From a checkpoint of a small transformer trained on Wikipedia.
Architecture: LayerNorm before each block, rotary positions, no biases in attention or MLP, untied embeddings, normalized queries and keys.
Training: a variant of Adam for these matrices, 361M tokens.
MLP neurons of a small language model. Each row is named by its layer, matrix (gate and up: input weights) and neuron, and shows model dimensions 160-319. Each number is 128 + 24 x the weight over its row's rms, rounded and kept within 0 to 255. Numbers have three digits each. A neuron's up and down rows have the sign that makes its largest values positive.
A block is one neuron, or neurons of one layer that tend to fire together. After each block is what it responds to, as a language model described it from the Wikipedia text at the highest values.

L5.gate152:117131115136130141120133166142121140131105151148130164065130087142112116114115149157125113105139118115075136174121076080142130111121105132162131076152141122132104169078123157110108149130129094186110098123128134100134102129138133136091108151130148099154108148128149099089140128064135166123173119165105109097125130144103122112147131157170124146186133066158143120146148125091099139145131152175118145081208141118122106124198132163116109156127119130096103136125196121116091110172122104
L5.up152:173106114109123147121155187130137161115113109179125103107138139121101116160118144138133135143115107138140137124112115120117134153126066119147121122133161155103088182104130112132121129123127112121130128099139120110132113101132132080133108112118073105157095125117172159066134136122103147115176171136120161136137123141135137125148135155128165156115127092166156106160158157098097106127145139156160108107153142156119108110142109147144084137097143123149084131116142155156114069116098180
L5.gate262:115094139104124116126157159062134142115137144136122171099150114117155099106079140111126134120134143139122133134073114124158124136142096167141122132154145090143119049133123088112130105131145131108165115135129148103148108143195154111091153091130123154154142101151148169117159130103125105132123138147136141103156130102111139142138078151144116181120132119146148149171126142124121176129140127185082120129158128123119115149128117111165125147189109151129103170067078112142152135111098125
L5.up262:113148130130143128105143126109124111133115088161134154137098165124193110123130085127168141115123106159125116117111115137132080174128095147137135118136101138145089080147105095102137183125078144104138156069134175144128089141145110141116104123132138146114136120158117156140171100149099132161156120121083136121125154103112136153137161100143069134139092070132178154155169138128149145151135110133072182124133151093145133134153121079106156126111126129159142164091108103131127138055097142
L5.gate332:070130129116144157165130106055095132109168105113141136137139098117150116137173121111101121126088125134132129177140124137145160159159130140111123108125151141112160100155099056113117129170141115121116106093113163149129148140119138129133158138123142105180156161109144131100162127112129107132127095138132129122164169107125142107135125146108080153144120141147082118152121101101147142121105125123135150136177145095128144110134113118177122137151145090104121112120140091104127117186105157
L5.up332:141179117143133178147175193131090111122095098117127142119132139154129108134147140125101075158086158131148174118141127117137175180124157157119113122117115092116139116144130146110121165139138116159156141139130134078139152139110117127094120099126145123187147129120105132136130050154124120134120120144158148118152145154120139150137121143124090157106113091140139109151123115147167149124116130080137098139167156095129164102070087132173115138120161163122108138111139101071128133148107130
L5.gate345:122115159109101086169130146115162137132143129131140106128124137119151139131128132158137112108116124123126140152099113145096161147077087110134106137104101152093148105178157123122136091157108167148121136141154135133109154130093105114170093149084101159142103156118115124150117111099122145145145090148130105094119101153200118095158161159126116113166126145101145102148112134094150137163119089099131117110113103117151125131171117156166111131110139157128140156136148090151102153133160132
L5.up345:108143153124122107119117131111126184082147109117153122118139126133134101126167148135086146097115116171103114115119135103102102132103172136111095132134119112144148124111151151112108110097104145149100145149122132132113122113109089143087144123126136136173138133137125095126118129134139123104167057125168081132122123154149101150163165128094061158128128104104152159129157126093128111108102126170181123109129090137135110141097117092161120111118114116174128132136163091078149145167154118
L5.gate357:130116125160127159122094127108100163125140127143105159141158164167153129131158169127146099128153124114098110082132086113106126126128152160125137087100077137139147083143133128092120104099138137104115109133130114124117153148113122094099132131163093091131137146157128099153141109091148127120161130131117136088145108171152161111115087159127124141161183100136169141147110137111086088138085151128110143101139163124123145181099144137118101166122128112086088136120151096104181154146127154
L5.up357:177143168174116128113140124090086134114085149130122121145134096129149123134096111146160118133128082139167116138147112136187095165131181146116100111140116104115139121177145139161098107110136171144141129105120128119150110123129151137129115147118099155138171111113119117105117169137129139098132105179116126130179090133144152105146116133142096177141153095124110089151105140114148144149133102130074139138132151130124162117107089119129110149145150093151114152156145123140167109117099125
L5.gate368:092141094129144157128132115090099127111150112115146139114147111126132169141157130140141141170150141147112130154142144111129102102130140121127146143139153098122138133120162102119113112165150121135140113149095079138138140155114112153103090107146096111151106177145119129136161133149160167102126071114124148119141151152165148124086105147173064098133165119145129073122114159128125150107099175125157137094132164106104120092123127112135141178136100139134108127129128127110131148148134099
L5.up368:167142120137118108113116106132144152116158097131116129164106151180120149098135047127139123129110090145149110150107103134122107110121106151101126095142077114122148156124134134124124091098127092108150129120129169146180170173129109143095139138171168145101148152190135110154137103108140101116114156151137173102145116086152125122161125177126130089101138135105135146081162157119133151114149118154158137133111082099109153122180120146108101129096123137134146145110139142190129132085139108
L5.gate373:110165126138127155137120110117115095115128120120109142079092122141164098140144139181097141168114121105114155162148143101135144146113126127151116150130148125116113120083076105113134131143162110120136100096178132138115092109140124097133126158147121114118127111157136141107102125104132148130082123102114114057091105146103174123146165142120084098145140145136097093099160127107112132129142094132120173113161160155125112167166130112089077146116104123106162096163145104119157155148148093
L5.up373:145095148100141105151172104099133115141124092122106107116147074099152135113095098144132116187144134118112131118118141140127102093143093135132135126174108126106145087096131141105102135124108150166110136117114080106156193157105139155078139104169092103112149119138147186154135139096093136126137102118150107139164120154089139153126163164106136102126134106171159132171120108155137098148139131104157143111104128131133130107113109112125112127128116106123103159163147100158124146125134120
L5.gate457:111144138128103147086126086114120114127109143123108129109138118103144113121137184147156102116127146161118127138134102141142136123119133134088154115174089122105109114125121095154135095084163116137122097148086089148079126103121164111136179121131094134138116140149134133097148119153124120086192143123141168132134178176165156137141136141188117110131126109121125143119116106126168140135117143145124143125176090127106116107102119122088114139091143112093093171101120058130156133137128149
L5.up457:165138166159130122136116136127141154116095134146094088133124144163129092097080119120101123089145133125167127116116146149126123168118125180170124105171127144115109099156179136112093124150137132147138116159118137121134155106145147147127107137150135129120134089128176129142107139102128150150154089107115139114174107127108101152129111124112088100124135142121124158089113112119185135111131093100166177173137129096144133127121094106170152135164158113130142107122155145097181111126114143
L5.gate475:129161143134118158092142104126075129129161118144179149115108063142094090138123135123119089157144142176119128184123137142128153129105105125123113107118132114065096133136124126142162073109151158139141087077126120183105156116099144077132149113136076130136150157165095071159101104121128139140111127141093117114092118135094145087134146123126125107128118122141140110125125152156120124136118136121160120117120122161100112151149162142132143170123110145124140108166150133143101139101151111
L5.up475:179161115112150144105073145123115135126170099126135130140125146098139146157143085137148109104125101129108115129127117143135141125131140143169133106082156085119113134117081139119140099138063175137106122127151164141110133102167155089144115122169185161129076119136102129138103134094132113152110114135132147126123142116143105144112124121112119094136109128181143167139135135177142155123136096143143179121129183139151168104093112118091090102096119124091112188102141144106134133097119134
L5.gate531:163107153152140122160160126076142128131173124151143138084151106164144117132122177158121090128135135119125104107121135111163115048151142125116148168108116145171140124121129092158121113164157118130129169172143162126117138123117140115125083171144115182105094149147136123110099125138116123126199141127093112117140139099150152141153128187165093176133140114093140141125118104120107116153100136130112100083145143156128095127160090103132109158143100151148135150115100131115119114119121140
L5.up531:139116123143103146151151131110111120106114124117086103111115123162174102126150165145127136148087135131147127115119112134138116129100127123110136121124156168134113136133124101165110081143156144114068147146184168146072126152109173133103126132138094122086172129114154128120102090164103132121184122137087166117167155167124103160120125138131113147126113139114117140143102160125065112105112106125131177139102133126140135134126130122150085145136136132068098181119108172115143181104092133
L5.gate648:111145152091096159150135105150148119115149127072138098113150147149149123108110144093106160119098136101119175133203119118097113123121163106123086101124103095111115137101128107150111123148107148123105145159152156103076121141144104166147157098165126134149114096143134107104099109159155131144137161118107103109162123114142166149164131118144159114139151114142138140122096165106123162109101124105154128095110117129135110143129116095120160139096101099107104162162171108171122196116177118
L5.up648:144124111122145120151138139126174121121112124139110156107135098105141122141093102171107095163088154155079135131107127140095128091117152140146148176114124120110116117158142140191159098155142125099164146145107128086150124092163118100113137090140124151145119137104137132147141110112108111143167090133117095151142180093089157155123127120130135151146136137143114138158121105090074113164114120156101090149141133109143148126187106079142124108112177173114115145122146165089153115097126186
L5.gate657:144154136138073092080181139107087091154120123144132130129125105149123107152111133151099127172153166122116134147113117122129163142112116094143155127127104150064089095089110118142112148108138144112117147103153135154185135139158136117141155152125126125130126098112140154155120131121122109128117155140137141081120163131155161082135095165133101100153139142153129140108151111122112129093120125169100096088132121165178160145116119093089090151131135134130071139126180137143137136137122099
L5.up657:111131104100163148107089129152130143142117108134131108095094165123141140121193111117134126117100137134122189142117112124117115104108119156106100148099062119132115109112144134101108130101135087082088118113146103101109106120145137079112113143115107134110127130162139112117158121150131136097098119146116171172094141095138104126144151128104167150096120153160112131153125152104055148106098155101125159123117138124133144152123168113152122121141108162125123123109085100077158149143133128
L5.gate665:131133115138143150152124123147143115144148099144167126168123115103200114089099133167132135118134139126106117145130145122107115107125131108124133084118118109091114091109136134111119114138189141129080155086157144105101103100161143113111085130144084127107132120161069110140114117125131109125126122164097103123167168162150165128119144168169123094149116138172147128090162161132166133139090108101118119121186145136149149116111129087145142170096105136176095140115133124124164132122122150
L5.up665:127111123128161210133153125071092110101139153174139089090098138106108154132170183155112162166121127117107148120087101102114129116129146114139131094131109113190113130128149164101148125122124157120147144135155168126124063083181109099094151133152121140114135125153128146123147116128086118171151111140111175132129119120148109145114137129123116107146137095167119121144132127132117152143109137127148131138089121178137128127118140115151136136126114135131089143145126160111134077119109115
L5.gate721:197151162152142152167106109141103101145122131137145186115124083139137132123082121137121136077123110142122091201098092154107136142102123133135105114086122152103104096160115127120129117163118154126114141128145123098111146065137085130118121093118133137173113149129128120149128118091127119129067096132119136130119111115135083093145169134136133139171089159121127109156151102110152140131138139122123128088176126096107098161097140097111115116109111134165155126118150128112116106139153160
L5.up721:135127101123137102133116122102135154123128107160114116111138125135133116103137164089100165118131178145144139148133130177151173117160112128128141121155118088161154122146176083073130142095094146135109107086130148122118154106142117150100130140131156150167142159138149109104124142101127150118169103167141162119132125110149064080118113140107094163099135135071083116152125069133125116130095126124123156098150118105153112134167159078102125081117186110120137152108148129129152127110095124
L5.gate764:142143103119154140140144100074103110158160142124157110074129126142181134147126176154116110169136166117098159131152126121094154105137155139130135154152115104127155097123103118162121169111155103183154122086114134120059089138156119119159158108163112100102128119096163113114119124134097124078113099104126112111139143121090103147120123149118116098107116129167112129111103128106124144137123130120146118140153123126120125157126142123112105159111129110135129125128120103099162123138129149
L5.up764:107150108121145140134177118101128113174141099129131130118144111093140113163155137186137094151127179107158161136130104153132157144081131134107147148151162117086158169132138143175101127124106148130115096088159142099112089132173107150157075126140100124101166092137078129149106134129104155100157146147113129151126129137124097135135092148119133071141134127174131165123117079116090107185105105137142154174137104128145157111158152154126140163119098183122094107133123144114167162129144095
L5.gate772:139139088163145154103157110123135139176165118123122138092194115172135109114128149104106181144147197126102101136120099102118091141154151133125152104142117151154160147118133116083074133108132133118135137122107141085131188111132121142146172087115101126160115140128143133161109136129109119096177116107138109131164131113170127125098124131126095182133111162144126141130138160084129106141098120121151128111156087112091109156086123120126126155130130137117142144101140148111158128132104104
L5.up772:148091129114137134139110127152174097125174120142135106122167155148135075128167155125154129096113131132120136110137151108134135145188144123184151171117101132104149161155139109118130180094096099125113132140130109151120117171164138126119077125145138078151083099138102097120129112159145158106142125134102113102199153133137132105129139113143111104118139129105113087158123121114129142158123171162134156124162116157108082143117122130118156137098104163114135113112110099100098106137126121
Description: Appositive naming connectors

L5.gate6:152092163107126143128116137128140106100142117111159127118131064126147161133152141099137119083102151112149139104137116096132138137132107110138120119141125174097107122113140127131136063152090137091121123091132156115111128145142163133129109127095140114156100154108100142125122157146177091160117141162124091132126138123122146109139164162146132167144122133098107151160116147074088143151116145097155119121151104123077108117121119101079146141110120098135125120152125151151111142091152140
L5.up6:120079128133126157126129135144143151153114139134154136143148129109062124099132108126102153119149097148108140150136122120112155098165075159106109146146138151103114160125105131122154141138142151108117146132132100148116061129168118115097096144119068120143118133123143205159124166122127104130093137164127151132150140141132083099088113110110088127116105122097151134109103155108165164143156162102138151150102109138135164079119129109105120148170134128163143113112097122101140123086165141
L5.gate41:135177120111172143149138166139154127116147124112182118117141114151119135104160157157162097130132160140150117163167107114114126092142147133110156106125106134150099090139146110116112128120136100066085143127107104152093151101127143143158134137093110121138172131159106093128113143142127123107102124136108135121167114133152116097131113151149150106148128186175141133162116113131096133192161083169111135134168117156141151149131125102126146128066139116152122164087129111160158130141108149
L5.up41:119133134139128147130136126094148158121103100138142121141092128113138153168091162165121133156132107133114150126128157140135107101100138166149147083076135123145118109126114126132111118102086096136107110150105089156097122118090125113136136131140097100077127144135120151132104150135138098105115139131100154131110086147169105128151099145174093123171145131156091121148148172142090137127098114087123126152141094152122138163171130103130115118152099154156150103185145145099099105137109116
L5.gate76:146141123112142128152126104106123130169123165109121173185086127122176143147130109117125128080146144118127145170151129169101126140117131122154134135113115095145114120120096163150152131148119176115124161105133138156081111140109108145123139112183131103116115118124119145117106084125153085164128125146132118106089164082115130132148107141116149133143150133182089098120150105129113131097112101153124083108172132149121109130142147145136116139166114093141066133131109147127113122162128112
L5.up76:106140135129134146137125100102137132145140149132131117162116168108107139150123112172148165097081125111157149131130092103161126095092083105116146128153117107127135131088103111129083131106124121139088076135118141158104137128171150153147136111118107098128105157145125147161126161120135078174180162156090132143153155137119155168128117106123127108103130097132100137147126155102103119106103141149122110095144185126161105116125161108161160137159104167129095109116145118130101094106138095
L5.gate173:157098096147124111131097159076137123140121136095153112084114127113139137116153151138125169120117144062104190117167132116114119133146088145127129122151129158073137138117156092107116114174093165137106123116116091137136113140161116135113117089132123173103116130100105120143145143081153116126108092125131120112166141115094146143092099112115120138154116112127153164118127147132126121107146127143123137118162157120134158134175108137144154152107126105109116120134109135126131153145163148
L5.up173:114158141125103128124099133191144127160124138141125151145157142116117130134128129120129181097090136139135103190094107155136115166174119120123132151083108103110113101095129143122123166124115090113140104100126132117172113102081187132155144105130154083156097110149135118139099171098121153107112129169084086122071134151143118093124149151142098146144148102118131142148132102112129098117120091087147138094165127107135121122118179161168155125156131141146110144089127115074129138133151137
L5.gate238:116100116135174160181134105149130123096153118120150147116143078129108158128130150116157132103100142093122136166148143127120152062121130106175181131166107126112128113164162130109135116101087156101123130093130092143098116134140156140151141149146091102112143138086147150132092159137106082119117123141131166150174155134117093120123125156155107125182126144127133147157151134081118138125149106140117087106164101134114151099164156097107134121074111136137097109121143141117113168134169113
L5.up238:099150114130154124093117157159131140140097133173147108120136111135174123135109129169100142167084173133131090087133113109130141109127168122111086118142121136186186156124125137097149124160087097139107129153174132115160123145145122141176143126137141134138136102165153095112126116171161109123176141099119145154175092135163114129115093096147168101118115162110105166134111104099132085139112119162105115132145087119167110119129111143123120109083146155149109129134126118116158139105165109
L5.gate256:097127110156136114155132116126109141086125134109150138099106100110158156115143150105112126116107138134111125142108163121153160081144156109137118160105152155100081128102128173122119101159094087081128145114130092106117094130116094132095144103127126117106132133125147124153114137106155118112134075164107089106118156126118129146092139159159118175181112133160125128132125146129096145120158130122123153103142162090118127110117139135142111179156100141112100125124093114123131157142144135
L5.up256:100134142120110063141143125178142129154213142132148091156139146102134169129093137148141131180112125115130115149138116093157145094113129106070136102112142115090118123172123135124123102111121145091115117112172127111128155098090174119128138136128090138167134130105127148095116127160132142135110118142097105114142069131140126136117130120149187103118098145131125133152100134092163108111123171106152112121160156128118137149101141128123156130099121124112140080137132116122141152101181133
L5.gate335:103118096111167167163139157108107123136156135155173104133128104132158100170118136152143077121182182142082148146170112095118109125149123102111119092075088120123117141158144105085114118117133156117125152124146145072162126124142127116146115117125117123143106128142136136153107152081124105125136153106116142141129138166146135089120105153132102139142123113143109152151165139114148132194119131135154130082151129129153157097143128117127142121133103144106123132129157074120138097140159196
L5.up335:093132130127167125114153087102095121145119126178130129175135141123125104168124111125151132117134143105128148145115107140123123101106116094123127113069095117173117158145121129118133097151129123109136145122179126128160135148131153142149126154099099118113107160118121129116109133133136142133177145087127105124141164154104081123093129144091109138146133119126127158130138149146184087140124125117095132113153155111097089167138173128155142129144137095107145084127098130095119100108122158
L5.gate343:087170138139111112104102136138133144135100127174122146152102129095120140103109145150102145130147145129091123191086105138153130096143164122110119107143170123160096136159100157120095139094141090142136152132115117132130161176135163116143155109102139167121167085126151077142125119125120183136109095119132156099117135141132125131153070121144151152152121121153153125136151142124151178110131120113111089151161121096151130166144153087150119134133127156127126147108103078121111114125115114
L5.up343:148080125088133125130177121123124125171145114108178145112115125074145091143109144121091117121114151132109163100108138148152150091149103091144125139152124145134138169094144182121176153118147136131108133140105100154113125144114140113135162119156152143125102078113150115164158139128145113127141108136182088164127128089125130086108132128125092100127139119128116112107151121095146148116074134162176105132114157131121140147127129130118093117099167166144142118114125167117126181130108073
L5.gate365:094135163149139102114149131152141116133115141124164120126142122125152099145131135125147145138103189099114149158129121132107129171128115156113127150150104126127082100079152073101119107136120114163109132110122157063103150110165135100140150145115137123072160155154139139119095122137139104097100170141120146116123143149142124107201168153131139145160140170121112117129135119056121148134129122065118124122135099124124107123126114133070109131116133101125092187174126112110109142169129175
L5.up365:127154154145138139138112169138159126137146168137122141112104151120176154123093106095120119088114155134144119105089119162122112084133114130064139129114134068152138130109141128120098124164105131133106118169125141125170116141090145139106108108145089116133114100143110139127108131152133164103092147112124066120096093135134114140147148168103166142150100117091102135136112094141091160104150140131151127134113130184097115138137134117074141147165190140119138128145101135097075147137135145
L5.gate366:099112106108172151199114111145146120085148135131130147116124141125101139156097141122114112151101164165147124151141106114103151170139132125130114141124156180153151121120149097113103077148114143126146137141149125126139090150143123145136163118119107100150096144099120125134135134151166112112126115180104105123149132151112150138124156152161131099142128106101106128107137091084144156138110126132128138125151151111124152112126126134116146173136104114079104129177075111120162164135130113
L5.up366:115146134144146106110114136152167162167153101124125116159073161125150192146089117164115092120100149129177103112134117072142100090107090135151136147105097180112112095120126156080143103151121137102142125131150111145112127108135112159188132097127135157111111119157124148136107150153104082157148145110128123137127108101158138111136129144158109120089146144170092132137126103118092147095120052168088114151147169156110120154133159117110169102163119134173107155114139131148154158141115166
L5.gate405:133165094120128094141153134113144140135152124140109146133094102127156154147101148150094145152131128148111140128121136141150156150148152127091170132081080087148133113094137097147101130156125156139127116120149114121096145114088128148133156122161100146110118137134132130142138119119119129097136128121153127076138095116159121086135162113153145114173117116135061117121133133106146159098209126107143158111144126141113124110157119095129137180087118139148095093114106106110129136145121175
L5.up405:130077150142144165135152105156120159160122100113166096101143108099149096166126118145157091115127167127127170112157092139122090095183118122148142102108112132153113155159124136155136079146107106102154177074098082098110141161144146115126162104121123076112127142089179160137109095146121116145119106150149099152150132108105113128124084125152090114142125103172151150107123146083128105141134121144106086102130132079172144139145082138173146164110116131108132149127150164121136121141111112
L5.gate476:116105128123147107116101154145105143165122133076115126129084090095102099128112133136157103143141179114116172125168124133159103115131139156159103130124112119120122126138107113163127100101119150091102152140128098164119112095119128112131110134189098134102165129127140125179115107156130122110151158113108159124103125136166163111130063147119111124149166142180121099096110117080121126153122127140118111114134149126148138110141157114121144123130105131124122098142127118123165175172107148
L5.up476:120152136109137126132133156163107109158152110135133136156156106109144095151093131115140084111058180141099130161186113151142102107148107118106085143109122157130165110126156197137136113087122137114113123096138110112148144133088108108161127120132144124117115113112099134104158104118157159127137165115159161122079154124133188109117141172130132098127109110119136102151153123117140111166107117120124098121131177098112148144119139155135143129113079188145134144137091092115118138144130133
L5.gate653:128093125136165126150177111084156102121108154110168100123106107125102163142128111143109126120098131100072143163086108115139135069114121078123129092093122135129125126097165115139129082157128140148112154150147136115135152141115125133174153147101065138134165147135116155097123187089125099182152128107166076117132096137077106117107143168130104126163121157111147128109128159104128172178132113129133143110153144129129122164091162116110121150127094119095080115223098110095127116146145120
L5.up653:110136149176163084089110110138128133120121163141129128145129120121141123130127162149130144123153114148111069119128103106175143166196126093139120100113121125144098123118094109106099125146132127077127100149127153132105150113096154119135121126139156098163121170152150101117153143140139109089095170127096130112089096120143149102128124080157158141113084121109108134169145179151116140123107115108133102143132129135109130149160128135094132120114141061164113138141120151146111161152182150
L5.gate725:131134121124112130155150158104103124151173124145197094097159124136136113128125127096135128111125161140115138134160108112133157141169097125133093083118144105150108132123141136143135102148150145138115139108106177153087111124098111133134146138151129159093119111169124081119102120114133148130147082153128121137103158097102142154180141147152112155141115094175129133143174132112132148107143140168109141076113120104088133142148120101164147144147119146140119138089135142104089102131133163
L5.up725:116167099101058141097104166148078087127129109122134103121165143082152127138106134124131159129158142164164123090119137097153125154139109119144110128119122127145100145109172132148110094137086112132111096156148089154142119115098168115136111113124083144114139127114104068092129156172131112153149139134106080140116119121102110137141141121104108163084081103131173129162163143157112083118090136147134118087095113098090144167129132142145123095135109137096110155107087125114069142148106159
L5.gate741:171141140143137121135134111106118124164115173092179117169137072119109121159078163096110152115114137090109142141141112108148118085105149137125125135110151167105123144139125091154166107166150158131110142162133157146146132111107094164143187136139095152140128118141087106123085075138161106137154138101103115089095130127133146099108131178128128132149163117093105135115148097090081128115141148124102128157127117115153144129105132153138123143077147131139173085149120180120117144122145134
L5.up741:125098063127112122104128138123097109136146155102161135139100120120108125131120103155120129134111137163136123145163093141082080098146161098136122106144108190150140144138154155099156088119147124116095150120177092171102151145103112153118180114113119143122108116116109127136143080194149125155097117135150125103179122116120130178088157117130126087111135142148121170124135117082138161130176134141122112105114105113127153091095159153171108160100122137165116179126136157124132168114123102
L5.gate791:100164136117115106117117123099130116118127137123134149138164122158151132128115150143141171115143150106129128149104144117161149116075133119144091169131151171146140114108174136151113116148086125092111090122123126162126154109111141138145147161112105142133125140106107122115099116129162123147171174099132130113126130137164139125138117158134165097115126142120087133095141133107198113117084113084137085118171125108130131131158113124105083147141115149128106121123137162128104160101130094
L5.up791:117115109129134139176131125135161128164205121125124108130114134111100132123131160160093100102109152118100113143156119115120113103124117078151123149098119137099142110132074151126112107129135115124139200154133096110111077110099113144166157098133167129121117124096162137152123156139111117119121102080131115118125114115137130133112147127128153148113109138136146098137109094125117113158123120141113125136127157105116154104117143113135157088163112125148109090123150132138143101147123137
Description: Biographical predicate verbs

L6.gate93:112130105119184166128123136135133110154159102130160140132128154134198137110115135109110128124106117124075123157148132111148129116138152102120156115089078106119134201131138126130147134132140147201110176103115102169146151141097095153145140170144118099115127115135158064048120100125156136076141102111074136102118154136144111134104107111160107112111137158116134129113141110109168114121100145146138121118160158096135109169145121103111116141099121133180147125129143110061159110176145140
L6.up93:122103091125149126090139162126110117172158077114133077143152143107125111143143107172155148122110134136145124170123094100111141128149151106105158122150130139127103153138166089153161162143148119170167140111147097150136130100113155153117129151148111118145112103151157108097144147140098126101148142099141132144117114105139125108090118136104120140075106133083154160097152116127157117138078156133175130097113134112121103124169130139120115110095104133107105095134112110119156031150145106
Description: Copula and predicate adverbs

L2.gate110:112179146130137128124139133157106174150129132126175142130118153122145156127138150114146145137106117144098138094135161112128111135111139121130108083112156104064156129086164115111145086135097091089139152155117144135160159148129167120126123160103164098132085104105149162123155121153100105120135145105129173173089109080110146112125118105074089155083151140136149149097140128116133166153140083098146133122136168145164157123109121131093115133122145107098100139134140122152124105120124089
L2.up110:125146128113140128093052177140116119116137132107186180145125104176176172114165100131140167117155084126132135125129131119119200135143165113126149144123159117105125151116141111109117134127140096126107148093112110138116142118128117121101084112139095082163126145105077152129129128145122167144112144122145135121110154133131119136110113146134125097147133139099103113147129128134128133115184145133096113106115103113135138134097131100128112102089130151153110151183146122111149158133144144
L2.gate184:168081113140143098140112144090109125145124121095154117170139120102163116145118090151133183117131100138127177142138136107084131118130116142143131157149124142119145107067158126061150127150151117117113116135153154143125128115137117152100155129146118186158150151148101134097138098113128101134152090131110144131168121119101130100086195142153127122143112135098104170142135123136139168097114170137129137120126102116140140105155087090116082124124144142164130133089123126149096125112109143
L2.up184:129147162107117082094098107113097157141126079169143150143122154114131146109153133154106148152110145106150198147135138118149164111115169124150133123132143122140119142107109133084168135159176142126107097135143165134164139136106143115128096158115140137107143095140125164111121128105130144121162114107120130086138131107121160152082121121115135116140147077118121152110139116062125096136077148120134140171145133153184092121077079179118112139091130122132132148077119135143153144101067137
L2.gate701:080123093144131126089162140127125141137165153111121188077134143120140108105125167168122124164124119101096109146112137113157111168120153103170112132143156085137071089171132111100114164135116131154136102120136139121123134151175143157125136160121177124112121127125151099116135097109132139132153143124104126084172132115088121127140153164142091156158129107110126143190124124129160133151123114118117095147157102139161095121152122160155075141143121166155128101121117064159128127141116121
L2.up701:167089121117122150152077131131085145053171111109161137114112092134136110152141103177127124157153130114182107132118119158129121084066114071104136131163122140116163131175110115120115082112116129111125134124137077149115190152145139136098130120123103139126184136113131126116148137124103117102114102112129148151126125168130113119114141181105137127112111091145129167152135127127129108116125080111121148140099163095153129129084083152158110180129128128145120101147088164167136112121142119
L2.gate799:117108162136145114171079083121115139103128140103122134096110098159082128127128135155164142102159112095131128128109146166139119101136127133171110117133094137157123148105119132103126095118163129096110091147092118139091163170135074080133113154103154109141138169155112099158128089127130155155170109106151130129118136164100177156130128162149111114159174134174085144132109163166145169133117144157101164122119083161112096135098148185159108128166133124129150121050095144117130127107123105
L2.up799:151138166113098142110163120113145132101150113093154129112109116131156115112138157145110096118131098121081172099152113142108153099127105132132124086170112133107158145140132145082166092091096158117106186112113136138151144130143144119085155177113157130171160155109136161147101120140136081125143143109120132138120115129114153109111123100134139189125125143147095132165131106194104099122128136101145115079143106148139141133114105168082140137143132097167139089160136137184142177127119137
Description: Fixed-phrase prepositions

L6.gate50:161115138124103145132138109130173114142100117087162144092162148087118166135141147096161138133110120121125179126116133134093115089116126156133071111156101108137141108124107149149115104142123127068088112171105096121146116141129161180137163136153079109100144142146116139158123115105095088129167120177110146135143136125107124102149098194176154102160133087119091148170140127075112136121123117151107133092124089178145134108100111098105126135119099161126118129125103138137091177126161158
L6.up50:129117111105151079126085079142108129132124125104121157132136141125080158178141159096140133122113132121115141134132156133110125097121162135079129092146140149173087120147151114084083104110178130093143130136111080094148125126114107105124153110108127102155101097155122182128137187087122092122141138131102107131145119082127123129124124122144118147121124110111124133145068174112122113165107108157127139119105146127126091129150115133151106143079125157134136085156119150132116123139125143
Description: Predicate start after subject